MLP neurons of a small language model. Each row is named by its layer, matrix (up: input weights; down: output weights) and neuron, and shows model dimensions 80-175. Each number is 200 + 20 x the weight over its row's rms, rounded and kept within 0 to 999.
Before each neuron's rows, "fires before" lists the tokens most often just after its 100 highest values on Wikipedia text that the model never trained on.

fires before: "\n", " ", "-"
L14.up752,193,240,162,194,200,168,234,227,206,204,192,209,213,183,195,191,215,200,182,199,182,183,189,163,206,194,203,195,205,193,186,159,214,156,232,177,185,204,212,197,170,169,223,184,209,239,220,205,214,184,191,195,183,230,162,175,197,192,187,210,182,172,211,236,189,195,214,223,186,245,195,199,211,194,199,220,192,221,219,158,193,187,212,185,209,196,210,213,214,222,181,150,171,203,192,168
L14.down752,184,266,195,191,192,241,212,198,168,225,198,206,197,159,204,187,203,192,193,192,184,159,145,188,203,189,183,207,191,195,212,190,206,185,180,177,217,241,186,193,181,164,201,221,197,195,155,211,237,181,227,201,203,204,173,221,172,232,222,169,180,225,175,241,195,194,151,163,170,199,203,203,219,227,169,184,214,207,207,182,190,210,235,212,219,216,203,193,198,174,208,226,183,187,196,211

fires before: "y", "n", "te", "ice", "ian"
L14.up499,160,199,209,186,207,184,182,214,164,214,191,222,191,199,194,214,186,194,204,205,187,177,187,200,194,157,245,204,195,197,216,168,200,183,216,209,227,197,176,172,201,218,227,182,209,211,186,184,218,231,209,188,240,194,170,172,198,160,186,197,242,200,177,188,205,198,200,185,229,179,202,220,199,225,237,189,212,206,197,236,177,192,201,209,200,194,207,194,175,196,217,204,202,208,231,180
L14.down499,200,192,221,215,205,195,220,227,186,166,185,183,188,174,187,179,181,187,202,232,199,202,169,201,202,176,221,243,207,201,207,195,210,207,226,191,204,241,208,213,169,197,199,226,172,205,160,222,231,231,224,200,213,197,214,189,189,232,240,207,194,224,191,200,206,192,203,213,195,205,179,184,219,250,203,221,224,220,191,209,178,236,198,235,152,182,197,215,223,177,150,181,192,210,200,229

fires before: "s", "t", "an", "se", "ra"
L16.up120,204,211,186,206,221,197,196,212,239,203,222,199,194,228,192,186,207,208,173,173,195,189,207,186,200,227,208,206,189,211,213,216,190,221,206,176,193,184,230,196,210,216,177,159,242,167,207,194,192,215,204,157,187,175,206,182,210,177,207,223,236,197,232,189,170,204,187,199,222,237,177,172,203,221,255,199,222,183,234,196,218,194,197,228,229,229,201,186,189,236,188,192,220,201,187,218
L16.down120,199,196,201,226,212,181,180,231,165,197,170,216,210,199,175,183,246,208,165,170,219,200,221,172,155,190,180,219,208,167,181,188,185,195,220,175,193,217,202,181,194,192,194,185,207,214,195,192,187,210,226,204,193,139,187,227,184,196,193,194,211,174,201,203,204,209,201,206,202,195,191,162,210,194,196,163,183,189,192,206,209,213,196,211,232,204,184,208,176,207,207,187,215,195,208,216

fires before: "A", "a", " A", "e", "s"
L14.up3,209,215,214,202,213,225,240,219,184,201,198,202,198,192,208,217,215,200,228,191,186,170,204,181,161,208,223,238,221,207,192,210,199,190,170,228,200,209,176,205,202,222,198,172,191,159,212,221,202,177,180,236,185,220,190,180,204,194,190,237,213,198,208,179,209,177,212,192,230,206,195,183,200,235,231,205,199,223,208,165,196,210,166,182,214,208,207,185,202,204,222,228,161,210,206,181
L14.down3,195,192,174,210,191,229,216,165,188,192,211,193,204,196,192,206,200,167,195,197,228,201,181,198,221,181,195,188,183,181,185,187,178,218,211,190,224,187,162,169,219,209,182,188,228,215,185,224,206,217,182,200,175,205,194,257,197,204,166,186,208,210,151,225,208,222,189,164,207,193,199,205,202,221,196,216,196,196,211,155,253,234,200,184,217,186,191,172,158,203,186,192,200,207,214,214

fires before: ",", " |", ".", ")"
L12.up215,192,200,184,157,186,188,201,212,190,190,213,189,209,222,201,196,202,209,206,158,186,231,188,198,207,229,189,172,197,154,214,208,200,210,213,203,162,215,231,188,240,230,209,199,164,187,192,179,186,162,201,221,178,192,212,141,229,196,220,208,190,171,222,195,179,186,219,196,197,231,194,174,203,196,186,217,182,192,202,175,178,190,213,205,175,221,206,199,236,214,174,220,208,188,196,180
L12.down215,199,183,205,184,177,242,226,224,238,198,189,180,212,194,193,189,229,237,202,227,177,213,208,206,181,208,199,207,198,187,207,204,224,204,199,208,241,184,174,215,182,200,207,175,198,184,196,215,195,238,152,185,206,250,181,204,188,225,192,218,170,200,182,195,196,203,195,207,217,224,221,209,221,218,161,227,201,166,186,230,184,223,190,187,208,216,185,204,214,168,191,175,183,221,178,194

fires before: "s", " ", "ial"
L16.up218,203,212,198,204,219,216,176,180,205,199,232,168,176,215,206,169,208,193,186,174,201,193,210,225,189,186,195,218,214,216,206,213,191,199,182,251,210,212,227,213,189,212,191,176,220,185,175,229,224,203,166,166,183,191,219,174,225,174,217,199,201,149,200,187,225,212,225,189,206,190,175,207,235,215,219,174,219,223,228,220,178,203,179,184,237,204,218,168,206,192,167,203,200,204,223,202
L16.down218,174,201,197,221,193,222,199,203,192,173,178,207,215,179,219,218,192,197,233,171,176,181,186,202,206,245,194,196,223,171,172,226,157,211,192,226,196,188,197,166,218,201,170,212,218,185,183,200,244,211,200,225,230,180,184,207,175,203,217,165,224,201,220,208,204,218,176,201,218,218,183,213,225,168,184,156,203,219,208,223,213,212,167,170,200,186,216,167,163,220,195,183,218,158,172,195

fires before: "s", "se", "ph", "d", "ine"
L10.up724,182,214,219,209,229,193,179,183,174,224,203,133,191,218,243,174,213,197,175,190,273,195,216,182,194,216,211,184,200,197,181,220,179,174,197,192,156,227,199,188,250,197,200,176,209,177,192,211,180,179,146,224,161,199,179,160,205,239,202,170,179,186,198,199,169,221,177,196,232,208,210,200,198,215,214,154,215,223,196,196,196,202,174,165,214,209,215,222,185,195,177,204,204,193,197,207
L10.down724,179,190,246,198,207,183,181,180,197,207,208,187,167,143,215,203,179,216,206,193,242,204,188,224,226,213,168,202,190,189,225,178,173,209,220,185,215,207,178,202,241,185,230,193,221,177,173,214,193,202,191,184,185,216,198,196,206,205,259,171,211,188,193,196,209,185,176,168,188,216,226,209,163,232,196,173,180,150,187,163,181,191,174,207,193,187,191,207,210,196,177,182,210,181,216,193

fires before: "-", "st", "\n", " on", "son", "d"
L6.up24,200,220,219,179,207,177,183,188,242,182,201,187,178,199,209,214,190,257,214,227,216,223,180,193,209,207,221,206,184,199,163,201,193,177,206,215,192,182,205,207,230,197,228,191,193,190,203,229,216,184,183,186,215,251,219,178,166,197,204,224,199,191,216,207,202,190,188,225,176,237,213,212,222,192,155,210,225,218,194,198,200,165,185,209,212,211,197,181,217,227,167,221,206,235,198,195
L6.down24,195,207,234,184,198,198,207,191,158,235,210,194,209,176,204,203,226,187,209,200,191,233,199,204,174,193,213,192,217,203,179,202,182,192,173,201,235,223,176,194,180,241,251,186,197,253,208,223,196,159,203,207,188,195,227,224,216,211,209,229,226,235,181,171,212,233,191,165,205,185,185,211,221,210,174,187,189,194,214,201,192,183,199,162,233,203,233,207,215,213,199,189,210,226,218,209

fires before: "|", "f", "\n", "born"
L14.up137,165,193,179,165,180,224,216,234,219,217,215,162,212,174,188,178,227,193,202,195,197,186,197,222,221,165,202,200,181,221,182,208,230,181,187,218,168,178,209,207,204,125,215,204,231,179,208,201,174,183,211,190,219,185,208,189,180,198,194,205,199,217,208,221,220,207,227,180,200,209,219,171,193,147,200,207,199,222,172,179,223,197,218,195,216,216,194,249,220,215,201,176,190,217,221,171
L14.down137,191,231,160,202,214,217,190,216,193,193,191,197,229,176,197,181,199,201,203,176,226,185,184,196,189,211,185,199,187,195,213,188,184,159,232,199,207,194,199,231,201,150,202,218,241,217,209,190,196,191,221,211,225,178,186,225,186,189,214,208,200,222,199,246,212,203,182,176,215,189,234,223,194,209,194,191,214,219,203,203,192,186,204,197,174,194,205,181,201,205,217,199,171,188,208,213

fires before: "-", "\n", "|", "\""
L15.up299,178,208,181,208,179,203,219,183,186,203,206,214,207,241,196,204,172,194,174,203,207,198,202,179,197,170,221,220,173,216,204,213,185,216,190,216,172,177,186,191,205,149,191,222,223,185,223,203,207,209,218,164,199,222,205,195,193,220,209,234,207,207,215,202,218,223,179,191,191,174,159,185,208,162,183,202,245,209,204,171,209,196,210,192,186,213,201,197,209,208,189,206,185,255,217,179
L15.down299,210,215,155,178,175,218,176,181,165,196,174,228,233,215,204,187,198,201,183,187,207,198,162,210,197,217,212,216,187,194,192,185,200,193,180,185,188,194,208,191,200,168,217,160,234,219,189,181,216,194,237,161,177,199,212,217,143,158,193,207,231,179,199,218,191,210,178,185,191,214,199,214,179,194,177,242,209,235,205,186,221,176,195,179,211,208,177,190,191,208,214,210,212,182,213,197

fires before: "z", "A", "a", "Z", "mb"
L21.up312,208,184,238,167,205,232,231,167,180,189,190,214,212,216,199,185,182,164,184,166,200,219,218,162,213,145,207,202,187,228,216,193,199,171,194,218,187,205,155,215,180,215,224,184,178,186,220,186,217,172,203,209,195,209,210,210,177,200,181,177,182,235,214,199,216,178,197,187,244,183,152,201,224,203,190,226,200,202,192,189,221,189,204,204,205,208,218,206,230,209,208,214,200,189,140,173
L21.down312,188,206,227,226,251,210,197,201,186,190,198,209,232,164,208,181,162,236,263,187,206,213,184,179,195,217,208,198,187,212,192,196,201,206,188,210,225,196,184,237,217,180,194,199,199,233,210,176,179,206,194,220,166,197,203,234,193,203,186,227,256,202,179,196,211,203,217,236,223,163,208,202,211,209,200,198,182,193,176,216,206,183,177,210,205,201,182,178,199,180,225,195,212,176,199,201

fires before: "ate", "ated", "ation", "at", "n"
L21.up538,216,153,216,215,167,209,184,184,217,229,227,207,200,217,179,231,192,193,228,222,204,212,218,206,203,211,235,192,214,174,216,208,197,212,195,180,194,206,187,191,222,206,186,223,182,217,196,213,190,212,214,224,189,213,213,218,207,214,182,198,215,245,201,203,214,215,199,206,150,223,214,194,193,212,185,226,216,229,257,170,249,232,188,200,202,199,181,207,198,199,209,198,186,213,225,215
L21.down538,214,200,197,194,228,221,220,221,228,200,170,224,202,167,166,211,220,199,214,188,199,174,204,230,213,216,218,205,218,214,183,158,191,197,194,219,213,206,222,209,206,222,190,198,195,227,162,231,209,192,224,216,166,208,199,236,164,210,224,202,217,178,190,192,204,225,191,191,182,245,237,185,223,242,209,200,196,186,218,201,201,212,212,206,237,228,195,190,164,214,209,208,191,188,213,201

fires before: "|", "\n", "-", "s"
L6.up289,205,197,167,163,185,194,233,190,231,241,200,192,180,217,180,181,222,193,213,179,219,179,185,203,209,181,196,192,198,222,189,203,197,215,186,183,170,171,217,220,187,188,211,201,222,191,221,235,185,167,240,198,190,208,229,183,227,190,157,211,187,216,164,203,236,204,209,225,203,184,189,177,223,192,182,235,183,227,204,192,210,213,183,207,171,207,226,214,157,201,215,220,196,221,196,189
L6.down289,203,219,179,188,179,188,209,219,196,199,174,230,198,199,207,185,218,188,201,166,209,221,195,173,190,234,183,192,187,185,207,178,240,219,215,215,238,163,151,190,192,171,223,189,176,222,178,195,165,195,244,215,191,193,198,223,174,214,235,220,198,195,223,222,191,241,194,153,159,201,213,225,218,182,184,205,217,224,199,184,180,227,180,173,187,224,208,184,219,181,181,185,188,191,195,215

fires before: "\n", "-", "|"
L10.up749,205,180,204,168,152,207,194,241,174,222,233,196,222,206,192,225,222,218,221,191,204,201,141,185,216,171,202,191,187,176,203,236,206,175,203,221,175,145,199,194,213,193,189,212,238,182,227,194,160,189,210,182,180,205,211,172,206,203,157,219,172,215,191,270,203,218,202,188,209,171,229,181,192,181,185,244,210,227,198,185,217,230,175,227,222,192,217,223,212,191,190,199,191,230,204,183
L10.down749,225,209,198,202,206,217,213,197,228,199,199,198,189,195,206,165,185,230,240,192,212,193,155,199,211,179,157,221,182,215,217,215,200,196,177,215,231,214,183,180,221,180,210,200,235,217,195,219,201,202,263,180,212,183,216,228,197,231,199,183,209,214,188,244,179,194,165,175,181,213,214,196,167,161,187,218,192,232,164,193,189,194,181,196,181,224,198,208,206,194,194,220,191,202,205,220

fires before: "-", "\n"
L6.up763,201,210,205,190,156,189,204,183,230,222,199,173,188,238,183,222,191,202,180,144,237,173,194,207,198,224,203,227,206,192,226,195,203,170,192,203,208,161,185,216,222,178,219,194,200,182,238,206,191,170,229,202,213,213,192,189,212,184,192,227,207,174,209,243,204,200,167,202,203,173,214,193,187,231,204,223,189,235,195,162,213,238,207,189,218,203,244,188,232,201,220,191,232,200,206,195
L6.down763,195,226,151,192,181,243,220,170,203,201,194,192,209,203,214,195,213,199,198,194,211,194,151,186,197,198,192,220,173,186,211,179,231,198,197,183,221,188,182,202,206,150,228,217,234,185,215,237,211,196,261,196,191,207,175,214,153,200,203,224,181,203,214,267,208,205,182,176,187,173,222,207,188,191,172,228,201,214,196,182,198,200,225,188,197,199,203,195,209,182,219,218,180,188,206,199

fires before: "ate", "ated", "ation", "t", "ip"
L21.up119,196,186,218,208,198,193,191,182,224,222,209,210,222,225,177,200,221,207,207,192,160,163,202,208,208,138,196,216,168,167,195,202,200,212,226,193,195,193,236,176,194,229,171,188,181,178,221,197,204,208,215,214,230,192,221,201,213,210,191,232,176,199,173,210,185,205,227,216,175,193,185,232,236,209,206,191,235,197,244,161,209,186,201,191,196,179,179,215,216,212,211,197,210,199,217,194
L21.down119,197,204,185,197,211,205,197,184,230,223,209,222,183,202,186,218,217,219,187,184,188,183,197,240,242,221,172,178,193,204,202,215,217,191,220,189,217,175,204,192,207,227,200,216,225,181,222,178,195,223,192,206,231,199,191,206,216,187,203,176,181,178,235,194,181,196,171,210,257,167,195,235,252,199,174,190,211,242,207,198,204,180,215,223,194,217,196,220,156,174,189,170,188,197,220,190

fires before: "-", "\n", "ology", "n"
L15.up255,192,229,178,178,184,203,183,203,212,181,184,190,156,218,199,178,175,208,220,188,214,188,231,184,195,229,238,226,191,187,210,228,198,209,224,183,203,193,188,215,220,188,221,177,230,206,218,203,203,189,205,162,191,236,170,190,222,185,199,229,172,167,214,236,224,209,184,219,210,225,216,209,199,213,191,204,175,182,189,154,218,221,200,204,184,195,188,210,215,180,188,183,195,181,182,178
L15.down255,193,194,179,166,218,204,167,170,173,191,193,200,206,166,209,225,204,194,200,209,206,209,196,188,214,209,176,236,215,202,202,221,243,169,191,241,204,192,155,209,182,192,207,203,197,164,210,206,208,193,220,207,213,228,170,216,213,199,188,203,166,193,169,219,168,191,155,212,188,213,219,217,198,227,178,224,210,203,208,148,210,186,208,204,188,230,220,175,196,197,213,192,220,179,212,212

fires before: "\n", " the", " ", "n"
L7.up657,177,190,203,188,222,194,184,179,186,200,223,237,215,179,228,227,223,189,175,216,185,203,212,205,207,206,230,180,200,211,193,174,173,205,224,223,188,222,215,198,210,177,187,208,189,232,192,206,161,206,239,199,213,210,190,172,207,158,205,216,188,200,171,180,184,222,199,225,188,203,168,213,191,217,180,180,199,145,211,191,198,230,211,154,233,167,156,241,194,192,210,208,234,171,225,184
L7.down657,200,190,198,214,182,187,194,215,199,192,185,177,204,238,186,184,182,178,174,214,183,223,149,230,221,213,208,157,224,200,185,214,216,186,192,175,193,227,201,242,173,224,199,178,225,211,132,209,202,198,177,187,198,200,189,224,197,207,199,199,177,208,234,234,180,175,225,166,232,186,218,180,197,191,180,206,222,194,223,177,207,192,218,185,224,197,165,178,215,194,190,193,214,188,177,212

fires before: "==", "===", " is", "al", "s"
L8.up497,191,205,207,200,216,212,215,190,193,217,193,225,172,190,179,201,190,146,189,179,192,211,206,213,165,215,255,198,189,203,193,223,170,186,220,184,220,173,210,207,221,202,195,214,225,216,215,204,212,188,165,204,172,209,199,185,171,210,201,203,206,171,194,246,192,224,268,203,208,193,215,203,212,158,203,172,255,206,209,176,173,178,186,240,174,178,172,236,200,198,226,213,188,216,205,174
L8.down497,225,212,199,230,183,162,211,148,173,205,207,191,208,188,200,211,218,172,214,178,172,196,161,185,181,218,197,178,181,232,211,198,186,190,188,180,193,212,183,223,160,204,199,193,229,195,181,215,213,219,214,205,181,186,215,215,201,212,220,179,202,208,216,229,214,205,181,197,172,207,174,230,178,198,172,201,214,200,186,171,189,189,187,205,198,210,201,211,193,191,212,191,195,202,164,192

fires before: "|", "\n", " as", " ", "ide", "ro"
L21.up463,191,198,186,240,206,180,180,199,160,200,203,181,209,236,183,185,232,197,221,164,204,190,226,179,224,182,234,195,192,196,219,194,210,227,188,235,190,176,193,203,174,181,212,193,226,194,222,218,170,203,212,204,175,181,164,207,196,178,207,204,180,212,167,228,218,198,199,204,206,204,208,199,183,136,192,195,216,198,196,174,207,218,216,177,202,191,236,166,214,195,201,211,213,244,213,175
L21.down463,224,226,206,223,224,203,204,188,185,176,178,179,208,181,189,204,208,179,214,235,214,206,203,229,200,185,190,207,196,224,196,170,210,214,210,206,200,206,194,218,197,190,161,205,203,197,213,186,228,194,223,204,220,218,178,216,192,195,195,167,196,198,186,221,207,216,182,218,175,211,227,199,179,218,238,205,194,214,212,233,185,224,207,167,170,222,175,175,220,190,204,231,196,215,197,164

fires before: "s", "se", "ade"
L12.up127,202,211,195,220,210,193,181,231,182,207,238,181,194,220,235,185,192,151,187,166,254,202,201,185,198,195,205,204,205,183,223,228,185,161,197,206,190,165,195,195,218,213,206,213,211,173,192,211,190,222,163,154,184,205,170,150,222,196,188,174,170,162,178,220,178,193,204,182,182,212,203,207,196,216,211,189,210,218,211,182,232,252,199,216,198,215,222,227,221,183,198,171,201,223,218,192
L12.down127,203,161,175,194,237,196,200,200,208,240,212,198,177,232,218,205,192,164,193,216,212,222,188,210,210,214,177,192,205,228,187,203,198,210,194,193,207,203,168,173,202,211,209,217,174,215,217,189,213,203,222,166,190,198,173,191,188,226,216,206,226,222,226,217,190,174,211,204,166,233,178,246,213,231,243,157,185,198,187,183,194,194,212,223,203,189,220,206,194,174,216,213,232,198,196,223

fires before: ",", ".", " the", " he"
L21.up589,206,199,202,168,176,216,207,188,165,162,212,179,205,193,228,208,185,176,199,165,223,207,234,222,190,216,215,182,216,174,150,183,190,230,166,224,193,183,205,178,255,223,200,223,205,219,187,215,193,178,177,181,155,200,210,195,224,163,202,173,194,175,174,226,218,182,207,185,168,201,206,197,243,210,235,188,180,192,185,204,164,184,187,235,184,209,216,198,199,207,211,168,204,193,190,220
L21.down589,231,216,200,204,186,195,194,222,231,198,170,210,203,199,199,204,225,186,192,202,191,190,197,209,220,199,212,161,207,213,190,238,176,211,209,173,192,208,185,188,207,171,182,179,201,184,185,209,228,211,171,152,230,201,204,201,170,231,185,193,210,222,211,194,223,215,188,203,205,197,209,214,185,226,225,170,200,215,183,187,216,212,189,224,217,179,194,187,224,169,206,205,190,209,197,200

fires before: "s", "ence", "u", "ing", "ual"
L15.up138,168,206,202,225,187,198,206,165,179,193,182,197,182,228,241,221,185,178,175,218,207,170,163,206,203,211,213,187,228,231,228,203,170,217,181,249,190,230,212,199,236,204,183,164,192,201,227,171,201,228,183,175,178,194,199,220,176,202,197,201,204,144,211,179,218,177,190,217,185,215,202,240,189,200,231,206,188,220,218,204,194,174,199,247,232,173,235,179,196,191,185,211,176,232,220,212
L15.down138,197,213,182,172,209,205,190,177,203,214,172,176,218,163,212,177,141,210,154,184,228,172,208,200,222,181,198,200,167,208,240,179,184,206,187,229,197,203,176,194,232,206,192,182,184,208,220,209,211,219,223,224,189,214,189,170,165,194,184,188,208,227,197,225,165,169,183,229,204,220,217,200,202,218,216,188,206,188,204,192,219,232,180,223,168,195,195,194,222,184,182,209,212,226,193,202

fires before: "\n", "-", "A", "In", "ting"
L4.up664,171,208,230,192,201,174,199,238,201,191,229,245,176,255,194,203,184,199,228,184,207,208,191,188,219,185,208,164,211,199,227,210,224,180,205,156,191,195,187,188,226,210,236,201,201,197,239,214,194,186,228,174,172,234,212,198,216,215,179,189,220,195,209,229,198,194,200,209,199,198,200,211,205,179,212,199,189,223,222,208,222,175,159,184,215,186,208,201,228,213,226,173,191,205,192,180
L4.down664,199,224,193,195,193,199,189,208,229,241,191,210,213,179,203,207,179,209,196,169,151,212,142,208,200,161,202,220,221,221,213,183,166,186,215,213,234,223,213,189,192,198,231,210,254,232,195,227,183,177,214,221,172,201,203,190,198,156,214,188,235,198,189,199,198,200,217,198,194,220,178,206,216,183,208,197,215,194,247,215,191,186,203,196,181,188,174,191,206,175,225,176,229,213,223,230

fires before: "\n", "-", "American"
L4.up671,214,219,221,163,179,176,209,181,162,184,167,188,180,216,221,240,199,184,190,230,212,182,192,221,225,201,219,180,180,196,188,223,200,208,200,191,223,229,215,199,207,213,207,214,171,208,230,212,186,198,192,207,207,204,187,205,147,209,226,199,211,170,176,262,199,185,194,213,181,235,156,211,229,189,215,181,214,218,211,179,196,225,190,177,190,199,171,217,195,196,207,200,162,182,206,159
L4.down671,216,196,237,205,193,173,165,205,167,192,241,173,177,205,227,201,204,167,201,202,175,199,212,182,169,193,225,188,219,186,188,219,204,182,180,175,225,175,223,192,194,212,209,212,169,196,210,245,167,212,171,188,173,199,198,189,173,198,183,201,191,211,203,203,223,178,206,216,199,206,184,198,207,189,196,214,198,206,180,174,190,162,196,193,204,171,228,193,207,195,219,252,244,162,208,204

fires before: "-", "\n"
L6.up610,174,212,188,194,234,179,163,199,226,200,200,240,192,175,216,229,219,215,189,173,224,210,184,203,204,206,213,197,201,193,165,228,187,186,208,201,216,223,214,201,222,206,212,202,191,206,196,222,206,192,226,205,198,229,242,212,173,206,206,199,220,191,221,234,179,202,147,208,192,197,180,214,211,181,175,188,218,211,188,192,221,196,183,176,181,167,192,215,214,200,186,239,232,187,211,203
L6.down610,194,213,187,189,221,197,210,205,193,211,229,246,166,199,232,217,212,172,201,195,214,206,176,203,236,215,186,190,199,173,203,180,192,187,208,188,197,211,193,184,179,186,203,192,219,214,193,236,217,177,217,209,231,184,240,216,187,189,214,182,207,211,225,236,223,197,207,173,214,187,177,217,202,217,196,220,205,221,181,196,212,178,221,197,186,156,220,171,243,184,221,214,235,188,206,226

fires before: ",", ".", " the", "ment", ")"
L4.up646,184,207,205,170,207,182,212,195,226,200,212,208,213,197,194,201,213,205,175,202,189,222,227,193,225,206,177,182,175,189,183,212,166,221,210,195,220,195,205,180,186,201,187,192,196,230,219,197,204,175,173,179,158,223,206,178,198,190,219,196,223,159,187,196,191,224,204,187,211,173,186,169,201,219,177,229,202,181,249,170,181,199,173,205,165,211,209,207,220,213,183,205,188,132,171,175
L4.down646,171,211,188,228,196,215,215,188,211,221,175,185,186,240,168,202,207,200,213,191,220,209,201,211,230,239,219,224,225,195,202,194,205,181,173,189,217,212,226,212,205,166,207,191,206,214,183,254,191,168,218,192,241,186,243,236,223,168,214,197,186,230,215,225,224,176,175,186,212,186,210,204,203,192,216,195,211,169,189,217,192,242,192,201,191,194,193,188,196,151,224,175,225,202,166,231

fires before: "|", " \"", "\n", " |"
L14.up205,191,231,202,211,157,191,187,217,189,202,218,179,215,219,207,207,215,207,156,204,195,170,172,217,232,192,222,198,205,214,153,212,188,217,190,226,211,185,201,180,215,180,213,209,194,218,216,193,181,214,233,207,181,203,233,167,209,206,226,199,234,230,220,215,207,188,223,198,181,198,197,220,216,192,187,182,241,188,191,208,205,211,193,200,231,193,205,165,205,213,221,215,217,214,209,187
L14.down205,197,199,198,165,183,191,207,188,200,209,212,204,210,218,246,204,181,180,230,224,206,217,189,192,178,191,205,212,198,214,237,228,209,207,206,245,217,207,187,193,226,192,196,231,206,221,222,228,228,176,177,219,210,196,224,204,178,212,183,214,189,178,214,184,234,166,174,206,202,174,202,225,172,190,190,244,177,205,218,184,225,204,207,220,212,194,230,184,223,200,184,240,184,208,207,219

fires before: " |", "==", "other", "ed", "===", "ur"
L12.up70,237,186,192,186,164,215,242,213,185,237,220,199,208,218,207,201,202,181,216,182,209,175,178,219,221,233,248,201,191,203,188,197,168,181,197,200,187,213,224,182,208,227,207,226,176,220,211,167,218,187,212,170,181,186,246,175,193,197,183,180,166,146,188,182,196,194,226,194,216,163,201,208,216,165,212,214,216,208,228,200,203,176,226,171,214,218,171,179,183,202,191,192,231,226,177,178
L12.down70,291,225,187,205,195,217,215,184,205,214,170,200,218,219,185,174,181,207,217,185,203,182,165,192,207,198,200,186,184,200,198,198,170,206,225,221,198,191,210,208,188,210,169,183,212,216,142,180,194,196,217,214,251,206,196,247,186,218,239,204,160,236,203,230,192,165,192,192,237,189,198,211,181,179,178,181,203,165,211,197,203,231,206,175,198,179,177,180,202,222,217,235,202,218,203,214

fires before: "s"
L16.up578,226,189,195,188,215,235,221,225,169,219,238,148,220,181,230,176,194,218,192,178,205,212,223,176,225,210,215,230,209,239,210,218,200,188,194,210,208,206,175,201,204,194,183,209,197,189,209,202,241,227,164,186,181,181,210,147,219,194,212,169,202,193,181,204,203,229,185,199,215,195,201,160,207,191,211,159,206,224,207,168,204,189,213,184,199,220,204,211,195,204,169,202,216,187,195,246
L16.down578,241,153,143,173,179,224,213,192,183,223,183,176,186,187,213,231,189,197,208,210,195,197,214,198,234,218,179,215,244,219,210,194,216,213,227,199,217,197,167,194,211,199,200,180,224,204,219,174,171,186,167,200,181,205,167,204,208,202,165,204,221,160,219,181,197,182,189,203,201,182,218,200,222,224,192,164,210,211,198,208,196,188,173,215,221,202,220,251,186,215,201,174,227,220,213,164

fires before: "ate", "al", "ation", "ated", "ative"
L21.up211,177,207,225,227,195,220,202,191,252,214,192,193,215,205,202,179,241,164,216,194,170,156,201,187,198,191,214,210,223,166,195,231,198,178,179,170,177,238,209,219,204,209,227,203,195,195,209,212,227,210,193,166,216,202,231,198,215,187,193,222,226,190,221,189,235,227,204,196,197,191,185,231,234,197,170,227,224,196,271,182,225,216,209,169,209,202,165,199,183,178,224,223,219,222,232,175
L21.down211,275,170,214,196,221,195,189,219,227,201,181,220,186,182,182,189,209,172,185,196,194,199,212,226,202,171,227,181,194,216,222,184,154,186,207,188,233,218,195,199,209,216,204,197,217,200,220,229,184,235,178,182,216,222,192,200,165,172,217,181,179,183,254,230,170,193,189,189,196,215,207,196,207,220,189,210,205,211,209,186,206,229,200,197,208,182,213,204,224,212,199,201,186,198,244,200

fires before: "==", "===", "In", "A", "The"
L10.up397,208,182,202,209,228,195,222,208,224,164,184,190,188,214,173,193,168,227,168,200,196,199,211,173,206,205,231,177,190,215,210,245,172,199,197,177,189,219,190,209,218,182,202,232,216,182,207,193,174,171,189,182,158,186,218,202,219,195,198,174,208,219,232,215,214,211,242,206,211,164,176,246,219,182,214,154,208,161,217,215,154,187,197,212,219,177,198,215,221,179,215,210,211,208,203,190
L10.down397,224,196,202,212,172,197,173,180,191,210,170,177,203,246,165,178,218,191,220,157,206,170,165,202,217,242,188,177,197,191,186,219,159,229,144,216,201,185,209,219,180,227,200,225,211,216,183,198,217,197,231,171,224,220,214,215,239,181,187,163,169,212,188,195,188,213,215,190,207,191,194,221,187,186,192,211,193,198,210,225,221,205,196,199,199,171,203,197,216,183,230,218,197,177,154,180